Weights of a small transformer language model: capped logits.
MLP neurons of a small language model. Each row is named by its layer, matrix (up: input weights) and neuron, and shows model dimensions 0-127. Each number is 128 + 24 x the weight over its row's rms, rounded and kept within 0 to 255. Numbers have three digits each.
A block is one neuron, or neurons of one layer that tend to fire together. Before each block is what it responds to, as a language model described it from the Wikipedia text at the highest values.

Description: Word-internal pieces in the middle of a split word, especially "ti" before -on (international, variation) and "ist" in District/Distribution headings; also the table bar after "Votes".
L2.up87:114070125111137103126098127126122093066136125157087167160172138136134149158131134159099107100127117103140116115141150096137146092141162102102180130064146139164106113158119145106116097138086169140134152154137157153117129113157150142116130080148071147125122129152136137140150131137136116165118173155115152129138112099097136103155076146163129130137122111101141127154125111135093125151156
L2.up107:146115136138122103134111117116126123077082152189152140179145135134089148107136134138147083127085140113141134135121137135140090116144164152093164138135150105136117085109113110165097096146102115140162097177131124087141147102125121145125132109169088135137128112130159152131172127101151138125113188097122138135144126128125130111134111149154150138165132120107129154087149162151092118133126
L2.up113:155100131121149088122139115143116126135162146117126149089108132141086133102153163161134096090087111122119081140122120121099161115105093118147188131103142114136136101096147084137116128155098099143126093122114107118125120167201111154123095131116123154140104166127144098131105146094162132135151176145096147110089117119148121139173134118178129142130129111105124101150125131103125125121081
L2.up146:162117138135142140151175104161158112127084124156137126102148139113094129122143154130146131091102136107117150150107144144130104100107176109028107121127081165101161134154152081130113092146081166151141139136132167129110140141101120096105099074166118133151125106115141107120129096141157066132161135112124106126152097124131154066129127121153141143114132142071146139153180144068125117122146
L2.up197:121143114156164094137102161119124082108102130096145116110165107119110178130169148143129130131133147177082140148092121166135145163124155103096159143119091112151136178135120175194136123135120128149087137074082128129140074111111125142116123111112141130105103125150155097131094106112125137116156100180091110120139126153114140146119123133111100118091135108101153159146172143144090122154143
L2.up203:153138163138151133167153138146115160146145126113112088152103123098088120157126102129102113075133119143140104122132111145135136114114190121082118153087132095121100123123114134124146087130132143105160124132095172166114152154132125197115151120109140121118142108138135117149135177185102147119132137125114132135136113134107173124120086118143157117102172130102145119127141084115167088121193
L2.up246:141129117133127117161113117131145141071123172098128097148141110151109153158173135128132132097127136141081082179145101144130103146113138148083123116119140084162121115121131164137127132126098138125109139145092138160108130124125095163117158150072144162136113129169185096078152152130101148142155183185071159117146142128138134118149119153133141090080175095126131165137150134108145114114110
L2.up327:126135111138113116108142129140121142118146145135126124161162141161120086127179132122103135130076175187094130124064114149121129107107135108089171183134120134147109137149087143113144149135104123155132135125080133150135123111144085165137136110081138162136126145143163117118128118182088144140126134156110190145112148119096162148132126125125139163105138151110190161146135161123089158154089
L2.up471:164084131114119069142125095132102094145112124157089122121158131110105173108105133132123061104123147092114110110135128108127102111089111142102149118133164140112134155081138139088120120130112149158160115180167121112134104130120132108155128131138067125118139153142162139135129120121150129114094182105086130135143093148142120152120108084125126143123134125122186156109121154095152093136117
L2.up488:148097128098145130132132123158163147113075127149163078140176126148102136106134130119149096089147129120124094154179116092134145089094143148123174140136085114135127151066120082115129108120100099100115091139129132137135111101106161122120170128153134183140137150126168113099108105136111130121155154119080120119099082108153124119151125147137164123112102118098190143106159124113149128115103
L2.up528:153132161137187091114114132146130148087127124107120108121092117129091148110114105157142066115130090126102110121152128122100129129173133111109073119110105095127129120127135131140155134155099126090058174144160107125177119097157098156122135148101086155128118149154139080130128158100105111182120182153116147164121127145128137138121129096136164157128112107150114137144109121136109097097103
L2.up700:117128128104125156177133110121138106116112116113090150098146111155107155141135152118158086132125165139124127169098125142137111127134140136105184122106154129128104136092144160116107128132069165160143110103114129119103101138118129109133157159115082133110130123123134092110130124099122124107126170131103129116131069143164163112142121155130163153113113124124120131178124107115142049148171
L2.up763:142101113166146147149134146131134143112105141127103106098104128137084170109123119131129100056107164158129121161110126125087130127126160154118130151113138115147174162131176091140083170143116114114113148147110107159155108118124124140110108123124121175120147177097100166123141157141140118134161147135109162125138131164090156106127116117126125110149112131120144095096115128141094098104151
L2.up769:149095115094151129121159091142112113119119158112126127136124133126097133125131164136138074078108120112089084136115142104140097097128137104089118127090119127124171163107115111114148116154084111139125115165157125137096110125147161116101132114130109125104133113121135117104117151149144134115113164115118146160157116104138136096138121166124156131133134122091186123094122165058092151121139
L2.up775:107125093118160109171129164152115109112105147131118090140145134135083137126168113139159101100083110146138149135129112123138122110132180150114138187079147106136138131124115105139094133140094130134129157142141112100128122150111134167128098121116107151140131124089112093136096165178135118106131135125122133108135079117129136094156103119122170151126122124110159144153164174112103131115105
L2.up875:129106135159123132116119113121144115128155117158137093124130138130084131161157121112105103109120119143165125124113150141133128114106134146131179154156123087141121104138149149142121155145112128128123108105128128096156145106161147179110093118142066189116146151109135118162125150165148143137133157147096148094100111126116117124140099110112132137136140143067143126102160129156157115102157

Description: Opening word pieces of a word split into several tokens, mostly right after an opening quote, parenthesis or hyphen, e.g. str(uggle), anc(ient), gl(amour); sometimes mid-word, as in blood-sh-ed.
L2.up6:163133118116167152177161130170111149141143128149109134101069139101126101175136156097113132147081099126114089150119115147143107161107119148104110131104120144086131144115161131132138136139158119148105121152127129116166108097114128085136173144155137119158148101116141105111120176148139134138103106134093113142130094136129159118108140148143102110138108147153125135191189098126109100117145
L2.up61:162077100127143112132149112115159123171134144137112109103095128103128089124126143128126133125111157150133124136088119156112076144133109120126162168101088129119100151177162154090157115151146138087119124142071147115152101120093148110123083125156114117153159139133128116121087150137136122101128112104102140111099110120122159112127104131131133127087105124119105115142161113150129119126171
L2.up121:134075108092165166151117081154214110115096093099143135157117141123126101112102156148153123132071089141115133132121086121136108132119146133115133118091164121117121113153101125070140140159150106097186138154099139092165131120132101095114140109189135109155160079106105124113142156143155114150137114125108117148107100113094142153160112112144094142083080142151124126129146134134146102112130
L2.up134:155094109150109150137126092162133119189088112114113114102118133086156143100121103148132110135132117096116113115113067135112115132085112141056131111145086137107179155120142141149151091146151103134138137138109161098156153110128123119136113142164121171123101135151142121131125130103115105135130146158076119160148104152091210109156145144110107112102129170102132118104152132135102110137134
L2.up161:134109112106180138137119159139195161116164086156142139094123127081146069119123195138128140120098097116103089163144079121086123139127119085060116146117080148101145124138154103106123137144117115089125128124101152122118105125110158131127141138127143158143174145106134122133122151122142121148096129125083142118123128160123182121154067089130140126115096162129129096187147116093145100122126
L2.up182:126126107131084115141099149136143125143103137096137118126151135112127141111145149143097138118115150158091117093115090093109109106127164136107144164119139157101196162178114148115119140128133143116119098140115153105122131123148088132119127063143097158087165126185145144076121126127118145083158118106105143133130097134109131128185150089117119125143074171093140117139151113149120131115156
L2.up276:141136112118137194113168128150151151154082107128128135131129120119123116095124134139152114114136116155106135125113109119097101153177099149136169178113142159111121146115157140082132090146120130114138114136108158118128101132111075113130096089119149149121176153140136112153081141129162146090134142116118132139144137175075158115124129162129126128089108134147129105152123114187099094132149
L2.up357:138115098104131138119115117175168152129138125167143127120109113125172059083094139150142126098122109146057132110141093113124139097178090136085155157067119149098160141156148127103122117118110131094137157120153129106140118150127146143126122116154134147151142116167159123137143138125135106133116125101101114146122103128107176102121114139103118119114072165109166150143144107165099125108152
L2.up448:163136109121095116141148153151179159115151119184133160108154118161136089161124164162094144111130131131090086126114081133071168128170138129091175156099095152148116154093159152112097130144139131152141145113095146113110095117138154123098134119107109149108177088134155103076137169092108135158124135085120130131100094134150144120141157117166150087140118108065114112141142106126156151108130
L2.up543:120125091108125131120114128160143106124167131120108135103142099108131084123121173125151131080125109132098135141148140153110118124143128142113145155104115089105176137098149107086149174128110151093088137115135134128147120124114104135137122117157157128148203148131182138107124133147085131120157126156115148147101138138142152116123097094121094090102108125129114137136171125126168094148145
L2.up546:135104080094108153149128121140137107182154113132098127173117140125136129129112137119126121109100091128137121139121118131150089105191144152045160131097130133129133114129130079102143127144109111132148114134095139115149124119126156151103133106177134159165180103087131133131171168141118136134164113123044115126117082138108174125126091107124136109095110184077138129125151126145156099119145
L2.up679:165128134151159100143119155157132117144153146120147178119086113111115136097137172135081123100137134153072114113142085143105144142158090139090134144124119105110176174118135103106112120148129132104134119141141139153138156126134131094153134137132099132152149152148167148142096103114137118121112135130072119134127115101104189096134129109112079150081080115109174174126157091170130141154141
L2.up741:133100123162126122168126155153126137096130070136157101150140100082119123101112153123113151138134149131089148132108133137100100188143134090064158149149142141148150141144098119112133114130074104096155119165103142128179106121118114118134090117136129145157119149126142136089152127152136144131116123154073106113103123182081179149132116149103102109127120162081113150117115139114116133130166
L2.up864:133105103118142109142151126144145128132157109138133126145123118140133104150087142140143123100097135107137150168148111103131099122117133153067175117109161109105143135109130115085140121152081141088128136152104156117145116122162113137106106113132131139150141145148164091077113161146133126126156114174097114150085104150117132156136090146116118123090114117116126114127140088169125140150152
L2.up935:146093104096097162161164095185121120114146125135107146075099117137139122146127155163115108089124127139128134107104082079126133147112087132135120159133126180096121137147144153109092126129124148128142121132099150121102121143108152090087124105089127152139150120133124130100114165154129124097116118106117139155117155149120178124117093116164112134121090129128115131114163123111100095171132
L2.up1007:147109108133110117091147101139193150115105130150116111095111142134116109128133127180100097096147145085099125134132134131123111126122144150069174187090092148125108146138139118090117139135147130106128142128168154121144088161114175129124096124176123127148141111114169104113132173152108103100149126102103132111082171119118170123137121135135089132097131145076106116143159153101109126109125

Description: Words right after "the" that pick out one item in a series or comparison, such as first, second, same, latter, final, and the -est of longest.
L3.up171:165097107170170125131128126141126144131124095088107117132143118117137112107137128167153113102103114127135133139105096133149138134161124134029165137096147129072151103079125161150103135134070117122128103119125090107180141111141123145095130123150128148100100128100156127146099149124145109134100135143104108159156103157109158136130118129188147146111116148146156132104156122138109136116159
L3.up562:144158099128171130117119087141127136142110112130129120165146115099128143127150136161102140103072145155141110166107108154134109148139130106099179149136096143131099104142140132123116167146102083081135160123084162153162125136112107162123154131129131150177121146143131145111136137150113155122120165128091143146136104162134135100142133164169100143141135170148125137154155094136160117083134
L3.up823:134111121145145133138148125155143140121126089126132109100156073100133095127145141138123113111092155138109100134104137122097121123138103134093141138112114141103118192144142128102089185147100116145130150138104131153114119183118118159132167121175098155130126130124153152070099113130131106128109124142119137165112127157112151060119116099134110101093132129102107205141137166071140092148202
L3.up965:135105125125165124132143117146116132083147110129088152147155090105119132124119149151144125082084138146065081147115114113130129070146166145076128129125099127083176151100105141123118093162072127108116192120163124119166130110110086133132122113139130130155172095135172123120115165130117133128139161141086131164126091143114117135140107132136132138110133170142145119136140137122118121133138

Description: Quantifiers, ordinals and superlatives that come before a noun or "of", such as every, one, first, any, most, and -est/-th endings.
L5.up826:171123078136142106110201103148151117128134120129100122138133123130084141130102163153128123112134149088110087144080113135126126130133122137084177126150118116106100114104163122125100153125124121106152166135142121143133139150150127132119143164134133154149119150100162129125116149118142132089121176105086139188134126143147134093139124103171120135118134135108120128127146164136140133109112

Description: Empty double-space cells between pipes and dashes in separator rows like |---| in wiki tables, plus the second hyphen in compounds like brother-in-law and line-initial list dashes.
L3.up265:136089095154108120131133106124149133145138142086116103117119126120104122163116104173120095099100152139105143158081095168114137096131146138089121168064094149135155113130131145172134123187087155103114136163110134120132118090172171161100119107127135171131152109120126122122119138121103142128176137121114130092132112122113128119148119113123135156148145158138173150113114137116117097106108
L3.up646:124149141117159148135122140168159160078157098163091117147154088101148083119172147141130125105117106137143081151119130130129186106075152104130128176118110132102161133137127101100151143167124146098137089152107137146117121084114136149152170080120167126145132130145143123101127136144124102092140111146141117093130119141150144107137103137112119122111157133128135140151125124088128103151134
L3.up765:122075108115174111135126152148125120111137124143165148125136124097144139135133118123127131121084156126143083157113110128106160091140156128120169152135121190132150136147138146126115121209107142103089124102129129156179134162120142103148142110152152150121117128144120144132121132163139134109097156141096131104114097118102127075168067130138185130134094170152136114114127100098113135135154
L3.up925:115137126107200103131116118139161159093109128144100122152144143113137094166169146169110124120111116112146081142127143102138137125113186168108140119102089183112151116151144112133144145152113121154120111141089096122106104143166128119129196126162141124118116156128174133136159127122114160114088131107097125116134113132143171111141094089132160129115128157133116150157125118114162069110139

Description: Word-internal pieces that need a suffix, like inhab-ita-nts, oscilla-ti-ons or explo-si-on, plus the apostrophe in possessive 's and contractions (they're, let's).
L3.up16:157091126142142156144145128111173128091137120136110112114145130097099153098130092137164103105115137064067129127141125144121155126130159153117109120064119119164111129158108115146151110144116170134075145122082112126163144115143111156139073170149089130084101137167124142133080121134146133164139174128112155108152141133078127096120133107105145140124156113102161149136102175105126129153146
L3.up47:127072122118154133169125103130122115081137150137113120129160094154102123105138161146094124090107149110111103123133151130105115095102115114102186122081122135143104097094123137131133093155062122142131154151138144138128116108145128142143132161125136150124130174130115080112075147121170159147151166168085145107151080110176099089120120150164133163134134123083114101086120148143141140115114
L3.up96:116115137158135132148137099106170154115121123131108084131142099108141170127089142167167149113122129117143110118113113114138119091114120124112149124115127125142118145116136171126160146136079162145116139183165104132138128116141152101120170109131179115128187147140131105108108097134161143169141138171118110135090136133074146123125149127133100105082136107131126157152167152092114094123139
L3.up416:149083140140139130124096113136141134068151166165126165125172136118110147115106134172133127065070101138131117128130107148088137119136126146138148114093123075164099132092121142170178109157079105138130149160131092098168125102163158148138153140131132175094186127117138135109088123139178155128139157134108131149119092101132121078146119119127127142097132150124145125131123143137127113114137

Description: Adjectives and quantifiers right after "the", "a" or "was" that limit a noun phrase, such as only, same, first, new, following, and "Notable" in headings.
L2.up29:150105090176095134112160094133139119119119137103118096095108091096140141126121107160165138077062139097099122169123115116110101114131128150091142108110122164129140133141119150089138140165118121111116146164112117120166166156119080124142088108154104127109122114129136138117111136193100108158114140118126162163108072140157116148124124140124113145101136146134154102132139119118131089123109
L2.up159:190112143139145168110129121119120112144129103130142144148113117133063141145161145175124089119111161139155098145083111146112120113136129107078131149108136101146129136142125123133117136149083100127108127150157135131145129160097117119149129143117093127126133133105140119112104156123148124114114130113093184125095115117140133133134115150116147164107101156127117141120128142057104103159160
L2.up186:127087086127140106132134118171148118109115125159126141143120154150071158139185106204105129143079103142090087120113097144150119124117141139126147170143141131104154127172142144122134107117151133153084111117116123089164142100126073120159135143121116127129133144139167130115129153172078113190153141111121115127134138136127140113112140157138147132126111149153118152155146164103108111134170
L2.up224:155114141109133118119136146132162151132150118144155124155117079131125127090145164192112110117136166144109099137107128146155137114149132111086149164131146143096121119099111072126146147116081108128108134111115126136157107102083070135092109115169136137137132112095166140104080129147157146129133134131088149147100113161145116094136133130142148160116087157148142146123149140173109140088134
L2.up235:128077118103140124131158131146141161110146114152163135126128135124122113150140161152112135141121125147140094114089097123107123173157139141125166118111131113100105100106153157154114120151150115159162125127138111082127151161168135114129108139093091129122131183153176121096141117141120147129178129124079116137127138162128175104104135093130124134102150157111122167122116127123147090139154
L2.up319:165117150126166093115119113139103131132148115199112111148122100103093124126154162158091163125122164162123100122129104144140116146118130102124148158112125132118106126143150152084116154138119122124127095142148172086176144177136142144135116127126109140133132109138141115114120165150171135106105110103082140145111133135135151159156133161125121147104119175147111148148149103110118107091136
L2.up333:152162164151143136116110135164144154139113141144136104105103082107165109116146174122146151142121084134075100146125130109123137118149112119120109130114123143145143147177147112091165179142139152133094151165138170102093127126097099124061158106088134128113123161168134102080124108131111118140140132119134128152135088120147154111163133104112126111129125120135149152177136121125123102125097
L2.up359:134109104127121122133170105161150141128131124119151125078070113152107105124144148141103115122113115156091127129121097135079141100164121160111145165119144131113131122203130124112158148149129104123121108115110124131181124163133105091058165161112126098136101143108149096121128136130090097123160147129130092167111116123147147116132122113190090131139074152129124191124115114109104135106119
L2.up494:124132123156122128131168138130132122103081083123154110141159137141063190145121126116107097108101146121132138178129152133149111124115138155130152141134136130162164101159077118118131149129121139108099123166079127124101130123137113122161126153182108134114145127141174124134103155141102090135145168147111108086146091109145128129126083139152128161119107177066126151126127152119111121117109
L2.up580:125109073136121094123125078125148139103122121135110136107120115125106167153155110165125119086098070140132132142130142165141106135126142121090142164152144155141116120112139147092102133176123110093155128139108105114119116121103172105118137066154128136166152122132144126109149127146119151152152121121113091155114117151188183158143092114180087138141110150101142139125145088175131098124121
L2.up595:151150124098090101120116166138141108155080135100083121154099108152084110106150097132101127118105145129100130123132077099135122124124186118162144140097156184147191140111110144093124137140154183115138139137098104111114109156130128087153137131171103158130176109138128094114117115115110137128162133102134126119094093119096153100158130136117113181140126163116155185122126121108133112163103
L2.up744:143114148089126141109188125123139079126157096166152139144131114126116109146150170117138115108097139107161080157110136155140122098101116143133153133132119141092090119109157112106104168141147108131094086129139122166150121169100130119137115130133118130129137143130185127074101145155121140131134111101128124096105122124107119099130148110183123114118117149102115142154134165093118125102129
L2.up805:113108090171077140139133156141143150130115095118130178132136085151105131107098111147129125108110165138091063115115129117144153132124148136131164147141128117137115133114125113143146128117121101111088173113105109133120127187152082140137145139128138181128135144099139118138116139127109122152119186111096121128147119161062119115100168092135158123112103152160111137165144125120112124119117
L2.up824:133094131152113120125142132118136083164107100154103167122114120145146149098137115125127105115132141113068105127140124130118132136141137171111185189132120159128148140144132155094119155138135148105137100112073139171107131100139118096084093136162103166112115126150166108148129113135112121130171110143130101147113107175114173152148128149124120097127142120120153112151118112146127089178097
L2.up828:136105149136127101114131101170136118100111139126078164104127132135137076141143111166116091118092120131132111112130111138122128113115123137117103126145143152131132142144092179103140117182095130137143128149134076139189157133119068100145120140089122128121139134113150104113076126153117130138143129153097143176122127140154145117117116125146144112150118168146123158140106131119118113144131
L2.up836:178153125123150111143115074159114085139129115168123145075121085127139123107175146155115114154106121115119105155109129142134075143167163125121100106159124118143091112169148115111162118145106102140099154155108116123147150123176096120122134131116107171120124169157152113118138154131148134118136121175101122135120114184153116138138127120111114090140147151101119110133124128118144118143129

Description: Word-piece fragments in the middle of a word, often right after a hyphen or within a compound, such as "st" in six-story and Work-study, "do" in outdoors, "dr" in airdropped.
L3.up305:152098090136132125130122135135154154109129109141117118122168141115132129135129164181112156061109103150086161160116055126120102123146156126112138130105093136144140158162152134099122106142110117134161149132108165118127140143138168150147110136135117162149117095155131138161139158090115151094114129115097137117118132136107148118155108143154094108061121116130127158147149125117177118136126
L3.up337:113126114118158127148159156146165167110114139170094133047181131148103152164112136190125137128088082101124125119115115137169086158137153149121114127126092133154120144132110136099118131130113123141124106127096118178150058085089120086157154098149128153093147134114123087102125137132105115128184131121125133140142090125120160139111085079147132154123158120105148201160132100129127133118152
L3.up513:116132092137132137136167150174129140142090059155152134104098130116123144118114161154099131112130116136119140113084136074118130165133114120106113152126148132100176149101169128133107114129074099119176118132107108120087093153124154108124117114142118165162165145124121140149152157117137100148121113113147124155117110146089135105118109151163128151065132113120160105134152114114117128130156
L3.up985:175088088118154149146140161158142115137136128140147127119148136148120146130132163178134159068094126143084080117135122068107104160146178170065131137116119135150143123149130101113116140124117107145127106142096174132121103126152110100107128135112082191141121138126108117111135148118120153148153136121111140128160153138140160109103075099136095123098118131070104108143111103094123128138164

Description: Hyphens joining parts of compounds and names, strongest in Korean given names like Kim Kyung-ah, Kim Jun-su; also eye-opening and markdown table separators (|---|).
L2.up101:115113130129156085146146129143146142147122139145112161116164098095142128099161107110139125122091163142137121168117105167077103130138107142132131146136101122147151124152126131113101077151113165141051132132141145153159113172120146109154164146101113145117129097150123138094120149122139095204114131154099128106140142140096174123130145106136113094133141109112150150121128138094145162157148
L2.up152:152157159114158137175142117134123095121098108116110149111148102088144107140171117141139139139109150116118109151122120160113124119192107097119129137119084155148139151147151110153128112162134154123086166093160113137137152127127117101140136141117074125128133125149125125126108101144100109185120207165101106095094057109131126123145079132137135110149120172137144167135136103154123079115107
L2.up190:120112107144191132139130119136120098166118137130095152120138135115119106112152092146118125140092152105126111172117151152062122116150086093139105130127104119132157148084169103123096175136114157121087143156153101132114143154171145101136140132126087155111158143124187119126077124117167140144128106159093159095124125122117121152139118098150084122150096143124149146099123118143154099117107
L2.up230:107076093112136137127162150155159103154144128165107176098070143120134080107122193128099132115110120136103131134101115068107155138138093113073193144099101186151108119115143126095095144141124136105141155145098135102107120184158157144094110156153144118145150107102115102128130181160142128122111118113115136085097152130116107172124090096096120111090103132137125120138157142100133087154151
L2.up338:126146128147194107140144114129172086162109127136115101073128075146137101156159156172137104139090183149121124140123125128088132100119131123104103160136088096177096111162139144094110137147141124154127153123126114147152119101144105150131155110095134169103122169162132099130138072133118120138132131166116098100146122139135179151132104160145103107114153110119117137108148161120155120130128
L2.up356:145142114108130133114133134147165110154127139128107169113125132148115083098165106150154121124117155149135133186149105164093081147093115152129149115122115096151135128179105123128110102150148143110122127124144141136107116134179126126140162132085100150129109109156156085076123155129112130138122137155095116090125152108113201133140128130104070119172112147077125149111132151090113133108136
L2.up483:128116112097157137147150133166161135142119114114126118158112135093128125093168121111117131123093104162128089154120152116129077124124158105111174144127112121112138108138145118116143077129060111097158129145128141127114141127160129144121131120129137134142122097154148086124123181181108116162103134144111108108141070137127188132120125135112141119117089132152116134159147133106144081103153
L2.up485:147115090085191125131149149139165097124138122120110079136167137087144087119178170155156139103116155126133123197104118119126106120111141137130156119058071150143109136133175148121125156141134113142101117148134125124132123142159154122154170127127126193146129099123155137157141115143134135113117143149107143114128140108095145147171100147125117132113099124124105149150141098146137075113156
L2.up587:144120104094156106116138109137161087119143096139113132160100136132120100140123159162134139141085092137149134158099112108125150153100141135107138163103075125123111123136123100127115174158105115145107081153116072120163105151138146101159120113140076172111116151113147133111163118125149125116121119136091127088087151137071188139129072117157101113125144202133135136136126134128123109108137
L2.up629:139140104133156160175140160147157127095114085109088125112154114081137140123178114169126124112082161109134124122150147131110144134091142084102109115105129113169123141179131113162138148163152122126111141135111125146142132076169088166127126112113127155119118188127140109086121085153119124114128132157103118143132101131097165109147119159125101121128147137126127162187133152084129140140146
L2.up699:154124094099097095101159124109141158147101138175141157114132133111135150091169111108150085130100161118127125143124149156078121130161133083113143124156141109169131138147112167126118101130101149120099175138148116147129101115165146132116148144094065127123115170169126109119112124102136080147115170147097143111136134151118213137122145113125103111132158138089157152121137131128134126107124
L2.up728:158116066114135116142127109134157144093131145075091098089086116106111144165146135169169150110099112132114140164124072145096116092119085141139139130092104105122146099156082118161174124155092097116118129094128123146134140130105131128116144141126115122121118087127124082114114151131092118102132133123127067148139088154176116103138142082127137117166101132107146166169140105125130104099122
L2.up762:143138139138125150155112157121155088125088153138120147141145118168134140141124102110159074124099123104100135163136129137114122144151138130124139143119137122145124090127100127129163108135100102090107160133172095095168136107162167066144127140111101143102113129108168120100102094086127141184128135145123138106126110141101182176138127183128098112142142121117154153127116136124099134104109
L2.up872:126109140123104131144154111174167117142132137130116152104140127094133113097167130132168081140099110108098090167108095099084093103160138160106113104150086147121137144131118110099104102143147218111074156100137111114140134105109120123166155142116081133130121122168173147098138116122134130167137125154097104118120142089104137111157099087152103122162111141098129150100139191106102120131111
L2.up887:133133136123107158108154126161130110153069145142100155135188121143141063098137111139165068138089152107137098145104146122105138127167135103119130130116127129125169101148101147155174081173122133093126096122146117106142124123153148143150122100132079132103103142122178144145131110138128132168126160149109134089120141140073179155130111120125113126147141160106183111084122168166093106110098
L2.up898:154134124104183145138136114144133095129130093197117145117142165165102130106118115104112129142130147145089148105138125133101084143096119142126148137154153111126148115154152144091066124184147129130104117126147186119147129135167142115172110132109075167096128142127175107146126165147118124130126139129101116093134156103147138102112114075129057115153144104100139138085129144106148113136137

Description: Hyphens joining word parts, especially romanized East Asian given names (Hee-chul, Kai-shek) and compounds like Wi-Fi, plus table separator dashes and blank cells.
L5.up387:129077130115160108174134121149161106104165171126136163102119132130104143121140104153142103134078127124125106169137105119138146122133109108137104130126063123181138132162120101120122132180142117121111132148150136142181155127125118108149133138155090122133104098122131115108136080151088134166151170155114122097102087108125124112175121127162130116143122136120156151172106128122126092096106

Description: First word-pieces of a word that begin right after a hyphen, parenthesis, quote mark or table pipe, e.g. self-ru(le), (ra)ilroad, "str(uctural); also small numbers in table cells.
L5.up822:156126089178136147095147116169161126109122089115143120101092135101092162098091132164125154117119132147101127106091090158155141121160108131116143125089145170120111151168128129155114186126106104093140084114140111122151097112121144099102088146135162116140125059082114087144078146166122124097116115146112102121093086152118132146143087169118101157086126162118121104141171107101114109109128

Description: Short word-piece fragments in the middle of a long word split into several pieces, especially "ti" in -ation words such as cita-ti-on, inflamma-ti-on, explo-si-on.
L5.up2:141127112080160136166100095142142126127139124148136141133109127146113152135165148123131118098098109189124084090116120092143123105107106118129153086085138121132111117153132141147155086132077107139148125167185115130154124138117093154131136145132115167115096125145147127076121149118124136116093146138122129114118125089113128121136108127157146115128124115107119118147148155114086098107123